{
  "num_hidden_layers": 9,
  "hidden_size": 640,
  "num_attention_heads": 10,
  "num_key_value_heads": 10,
  "head_dim": 64,
  "intermediate_size": 1728,
  "vocab_size": 17878,
  "hidden_act": "swiglu",
  "norm": "rmsnorm",
  "norm_place": "out",
  "norm_eps": 1e-05,
  "positions": "rope",
  "rope_theta": 10000.0,
  "rope_fraction": 0.25,
  "qk_norm": true,
  "attn_scale": 0.125,
  "bias": "none",
  "tie_word_embeddings": false,
  "parallel_block": false,
  "init": "uniform",
  "init_std_qkv": 0.0208,
  "init_std_o": 0.00491,
  "init_std_up": 0.0208,
  "init_std_down": 0.00299,
  "optimizer": "muon_variant",
  "learning_rate": 0.0114,
  "lr_mult_up": 0.63,
  "lr_mult_down": 2.0,
  "beta1": 0.9,
  "lr_head": 0.00459,
  "warmup_steps": 0,
  "schedule": "cos",
  "final_lr_fraction": 0.0,
  "batch_tokens": 131072,
  "max_seq_len": 512,
  "doc_mask": false,
  "train_tokens": 887100000,
  "max_steps": 6769,
  "dataset": "wikipedia_en"
}
MLP neurons of a small language model. Each row is named by its layer, matrix (down: output weights) and neuron, and shows model dimensions 288-543. Each number is 128 + 32 x the weight over its row's rms, rounded and kept within 0 to 255. Numbers have three digits each. A neuron's up and down rows have the sign that makes its largest values positive.
After each neuron's rows, "raises" lists the tokens whose logits its output raises most directly, leaving later layers aside.

L6.down354:149127115139127112148119116090186134137079100177046030157145119112119116138152126195161129090099184145155144104093104216153145117119143094180121109147127085149150165163115096161150152091166041094121075116124138093121118107127116096164086177115181081110130143149119063119135112133114126102096208141159127160080091150149094115096076145170136124122160102154166090172138134170101146161151107117136121072132058160130131112110181134132095109114188170172100106123060146129164137117170138159135079107139160098124146191104094131102126215149159144175071156129134121144116087134141115124138161180099192119086163145124151113084117135114153118094117175185103141087158135108181182084112139187126166138157007163126124129112153067123122132092082110104114126087105127075174187098124178
raises: " capital", " bas", " building", " limits", "house"

L6.down34:130086091153125127102160095114070103090136156120140100142134137094166094127138130156085126128111045095127147109126096099143137081168114137134091120144111184174151108153103127081072088148136074131150091131104173142145153125147183163143160186083116174107119121135075130153129186095133212128117098061149121111134152076144163161135105131101071190160140156153201083086168140118103101095128178146121168155187136122116155085085134116139186120122158159074120138113159143118144121147102214145122095180087120143116137158178141060111111167108166116088128161152138145122146073153182114176142137167142069159085155090144147100085131123151117120109168103085212135093118123110098167161158101133101123153140125122172065143156129096143114039141103166126168154138107157128101120142118146
raises: "'", "’", " herself", "′", " themselves"

L6.down842:185160137128090143090110146118152081115167099139084122113120073086126112106132096164160092129130096158184126101183102089129133177162133158071103186175144113118118091125128142141117104156138129142123109119149103058117160076106145160163113048158156125081160160192129156108109184155132096146076104132099143124163192114104125084146114107120150109124120100132106112114120103126114116147150113153090136123100157104118183148101154162128142147098170155110117155136149132136128125161114087126061122075147088074165140151127140085127169156085199120090129173038145077156125105117160116143120117134077128164154076158112084052156090135093091156121084039118129175177072072177126083177141147105146167086143132119189140119136120123167100101116113126144065114160141125126113088119113174
raises: "hips", "own", "hip", "ff", "eck"

L6.down1269:155129160190121144109155123118134100105145127105143126140129172129147119125133177109110107120133116085108076173121170049178134107178148180092098123145162137129120172041091094123096152081127072164148109133115105094060109134082162119092133097152167098074132126112135184096131143227128108157119156155111151113083132061124118160121095146109121089171162085088169129108144116083147156136153095091148156123145139127177178148168164164092090150145081108102123099133089118100129073145120129134152153175109060121077104137129126108125048093175057133119163122121144132121129172125062131149143112174115117136123182153173095195145049102130159103121121200164150090173073119165161210111098118133125120125104085128123121144136113132128130131137149120133155116117142180138132172146108088
raises: "un", "and", "une", "n", "ay"

L6.down370:159133147094163087087117174097119140176125167115166139168079075191137138160023073162125190046131148126132085145113102128094180147148104199152095129165118142138121077086166108156156151122133116148132190116170160158128141158126173125090127110129112105125112187141139118167162111108120058155148147138154163084074089169072133151176169116120152125093145094108210102131107198123124142138096136165116067181102138059155097114046190128199088100117131093119169101153169169155096107147140107116135160157044126095121159146103143162143156129136138134115126110146152124163191162093075146138111123076118095097128116111170092073119138120162120116109114106104150160133158058139172159127128076141157147089162109164174103094130127142108104138114144072121155156154136208104094117088085157
raises: "iar", "ipp", "uv", "ich", "unk"

L6.down1605:153083203085171145039090104124121166127101117185149099181184077209137109131106110100149135118132104152149161088136092148116125118117124115102106117135137163121107069112088122178147116123132133128140077112139147136092141064149166143181071092132145086145127168166167151135147132105163128164134042172133120101108121104197115142093089173139195112148113139169107117166157092143093170120084076097029158048197092169135237081128118145119139152171129116119120092061153101098075117128113166147111135137169120149103133134073119134178143082111091093159170146147149157101161117137167072097147143170164096144112112123081179168143063178156143132137118052084123158096132197140193133164056091151100102132102153114163123134148194126129149157126125112164062121124148157107148158117152110
raises: "ime", "ied", "able", "ogether", "rance"

L6.down1657:136117156133115135163069141148165071079129170146117103147126117107125111124131110103104183147091071142059178061082123064122126124122162128145063111132124124155139170090099111197170170127094147146102147133093121150186093088174135144125121206105133038111136049186158123114145085100095104114093116194090129137161143157146078154125089129170104130142131197103146125186114111129127087137081131145078137075134174099132154119090096122147108067155154138139116200080077204177085179091104105166097102147128164183127124142112092127125192119174129134104122103131116176105116102074120151141110071100123105142132116091103149175165106111106110108124119115155133112058147122120099146071083103116159102124116144090156146146161109154176147177156093144144117073108116158135114092200157130
raises: "ious", "ential", "ibly", "ions", "uments"

L6.down1304:192126190166100160101164150138163151191138127131144087084111115157118158128188127112150083152168138112081151128084169107165103217115104149106109175114157104135074081092125078139110189126121178104110188171190150134136138109096163094181067089092160160166112149081043146082138128191128105161134090091145117131140136137126127095138091125093125220095113093089102098163141164178123126155084147153124144121116175143131131174178118117152061134096081077112162132154052114135100114139134127136204113155184112108133153091051118131135142135076130138130141207139084157139158161136159133177095132152112192160141071187060125111121117129162108149109096153122106111159126072150136028182090111081142124143079153131151119123146130094154184116155157069151166124142090096137066102142138168
raises: " shut", " liquid", " diss", " evac", " transfer"

L6.down1007:131187163168096159165111108172093196083108117122168170089118178099156163073151109069138202151106113146111089132097117147112125071142111138144082075086175140099158131125135205133136092118137105120140174133123090069083158112163122138119154137159132173098141149094107159127148094132113101103153170096105097131143078130134148100174084146087136146172122146148078139148082144152170102128135155135081153145106186147107160187124090133078124114143149146111085078090086075146117134066134098120127101115171095135127091091160077111069119128064144161120168149108156111080095047133148211092069128116133115107050130099094104149109167188113180114133161118171159076133110186100103140152159143176142137126106161156136084087121169128181147167155150154130173141155095120186108125167199077
raises: " List", "List", " list", " listing", " Rank"

L6.down1108:125136131093112141160166168181153119127165089125108134075142150117105091152102140108106170064220141160147147095154108117161126087067159173120157162123108080157102139154128138129111138105190201095116164112141085128170107165127147181114118082123153109172123066147135134100110105142144094105119117125203138140141182133093071146119109176119130136160143088154177076146211059105110064161134156190133116095109128160174130108074169109092129139134109147135101122144186111147107048142097113154124121115139116153051096125152079155110170141138108136132158108131153145135137123088104180136060116101035156169124118082199060106191132103141073142099210102056095087133140129139105161097152220143171121081094097177135111139141127130103156124123109128161114136106138147157176139093116126
raises: " scale", "″W", ".com", " Rating", "q"

L3.down1399:113129216109100122162098071151151078206100168116088110190155145080070068099097128111115125082106149139099143147177128130104158131157136060156109096113127087147084131181140140125162132152079118146111137091144099179172151133114074167109065127031154192131161107128118138144156118114132171126173072165128116075052125136131124082113138127185152177142098184181108089122176134166110167168093113105163154157120158137120105147083132063107165171148144164160118154145056078117066110208153180158172105091116159113129124120190051161124196062163109112155161107144110194204111101119110122129103099116146096090097090125064170174086150114150092071126123111102141170178123139180144076126168171205131199093146154157125136169107086119198169159108149106065113104148136144163103105124092160
raises: "und", "ility", "mers", "ilities", "gin"

L6.down1716:134117117150112110143154105115123094108156171157178172145173075149139130154144092191128088129174089128114118128143099094086183089095087078122112084132204114114132150110173115139154115160112179090161152152137133138133100137111086160199155205126098140103157102099165151075059125173154196062129107087140151103137087165185138139106156087156113190131147102125157115090161138088111131130191164121107116080108161118150149141109140155126141041113123121157145078145125122089069121143066091158123128116118115169152152133098107072093147112122163098164130173134101083158137132120150123124100144142113130081104095158160144089111053118152160100115160130070103122125128106062089064135129110095071133149112159166102140162110199148131116128202146084142142137142089112106160111112087158
raises: " tradition", " community", " industry", " families", " controversy"

L3.down1249:175137145076146128169177105078103105097139173133107087123139157083152176159111110178136200124128163067148155128138069116148128138131184097144115101136113098147177146153103141122098126169140163160109148191133169107128160105146152149092113083106130142099106145108107146193145171099125141097129137087134116117115145138089129141082177144108140079099117146120128120143149117140136160103124067118140097119140134151111142121152163142045162113169124154105114090119133130146109141084145128140142067154181136146080132071135089165094117099113159174099169101158121127144082096104113129170231091119145172101122108135163111093075110158100139115091138201133160166140125146115165162127131238074084172132096170154163156066114130141093126109078112197100126169113113155129126139114142160
raises: " unknown", "iam", "-in", "more", "ick"

L6.down1453:152150082099150170110106149152103104157143163124147128145099132094173130156101136189121068166169089144123090088073108121128084146156089102118187152136126174114111133125136110102133172100109109150153149109123097127167095150140118163126165092150191160102099040123106105152166145135116129108161101152142112113139135108150223115158163129121169139093137141074126130079112181118112079148093145095091128129130196176120113145137153114174180149082166110162083119142128167156111160129130133136111140102145165122146124165098153126130106122084143152123077031195146148085179103149176184127111114101175072141124137170174206096135062138105109090117091117120102136081162134140123125096144074182157092106125142132153052143108143169086100082190185147160176106102092120147119151159085178
raises: " by", " from", " following", " into", " carried"

L6.down405:166145205125147116113102134118112137128077099059144159120151115088123142127132146131080137082151138161112133121127174081096141129119148159123113125121089116116117158132127151149159130159049078139173184156188128107133120112113095144137185118104131128102134053093145084086163164108117101147128123147135109059158102110160134073125174105170112134130170115123110226130146035168170097119137150117186143079099115123091131093147105133145195111099136117135102069163171145126126130133121139110138098123125120099061149121128141138155179101107172108138149144099133198122156143110118131098135095183089136137116140121052158119095089078177111068103195112129130150152100152139146064058138143226112143147150113161171129135088101131108102116114139115098098115165035104097161157102106125
raises: " whom", " which", " whose", " who", "who"

L6.down252:115147117124067149146140131100114194097095104082098110133085131089070086182115055125101201186127151147123072197146140099155158087139091206170135097148065110083146160183146169167160128127160081085168154172129124114115100111128113189159074133190179091137121090048083099168171160132150155089078109096184161146111095184154156165099084124112112090156124117111128157106091135110145112128143192139118156150099102123085151158162126086115180139165106106187130088147102125097140111141153117155116124125138132164105101131090101134082107142127139132142124121129103100109146064155112127107156164088086066126134133108102167141138101091056115135147112161099145109101117122071133120141141145079130121146121168098119150134150211159139105117125123053089105120126102147151160120136145069
raises: " Another", " During", " This", " Although", " When"

L6.down41:117207171132081099182099130172123075108124139060189059180111147026060190152128120153132106133145093144118167091178122131125090153171086131123135117183119178109087130113110157206130151100084138111140157093097155153106108061139095172119108212099106120129131132099139133153120117124166120179153109065077166106101136144116135206140110123149145123119150171167120135046130134148156102085091059115116081106116091068101130094104083182129117135158121168115126124083091168099123079085130127140108165108122095133128159094145167114111147109101150094121123115056152114183157093144098142116113138080157176130157167145126124088119141124144090168120151077165098135083105169179127140184121130086165187143060129113121078150165154156110111129116159114112113169156133185100116090121038128
raises: "'", "’", "'\n\n", "',", "'\n"

L6.down338:112132115143154175126122099140152105099111177146111108098144110120111202151133152208144146120167153184154102153155119127174117151146092115167125164117123098103143133112131144156121079096211145144138138100122151156098114118150093142095124091110123159115101146107113175121119135129174082169127089125144122155111124064104140088099138138135183133127124095177088151065150141123145093106146162138126141131155125165095123160165124111205148162085151103084126114139207101142134166098139205177135138109115107093111188082099132105106104120067127066030168091150160132151127133102160089121165171160116154108148063081076117124075118181108178103079141133150090152105089091149085109135120090167176081140118066129138172129135141105071106078088080150105108170130098101133097135125118156
raises: " thus", " something", " increasing", " followed", " latter"

L6.down465:131132141127104125112155141162162119116115146107098150134166137130144182190123120110139087163176099155129078112079097148160187120111085100121114097102128050102205134138150144174086071136088168116143149130171180133196139142107157048156200109135152149139137105066160099017201131127147145134141109140179138165192040082123167085122125150109133120112092088110068114150144146188096113122102106127085129127087133086103095163082076098108143136119141134068122139153107143200107194068138118155176144135122127142164097136102150054115124113090210152206085126059100124168129123111099160083147128065197115153092152147050168113165122128149067080126140184136152077104114119122132132143083083102165126142136195112134169066168073164135127095191169123136139166080100159126103100125092088
raises: " eight", " nine", " four", " seven", " eleven"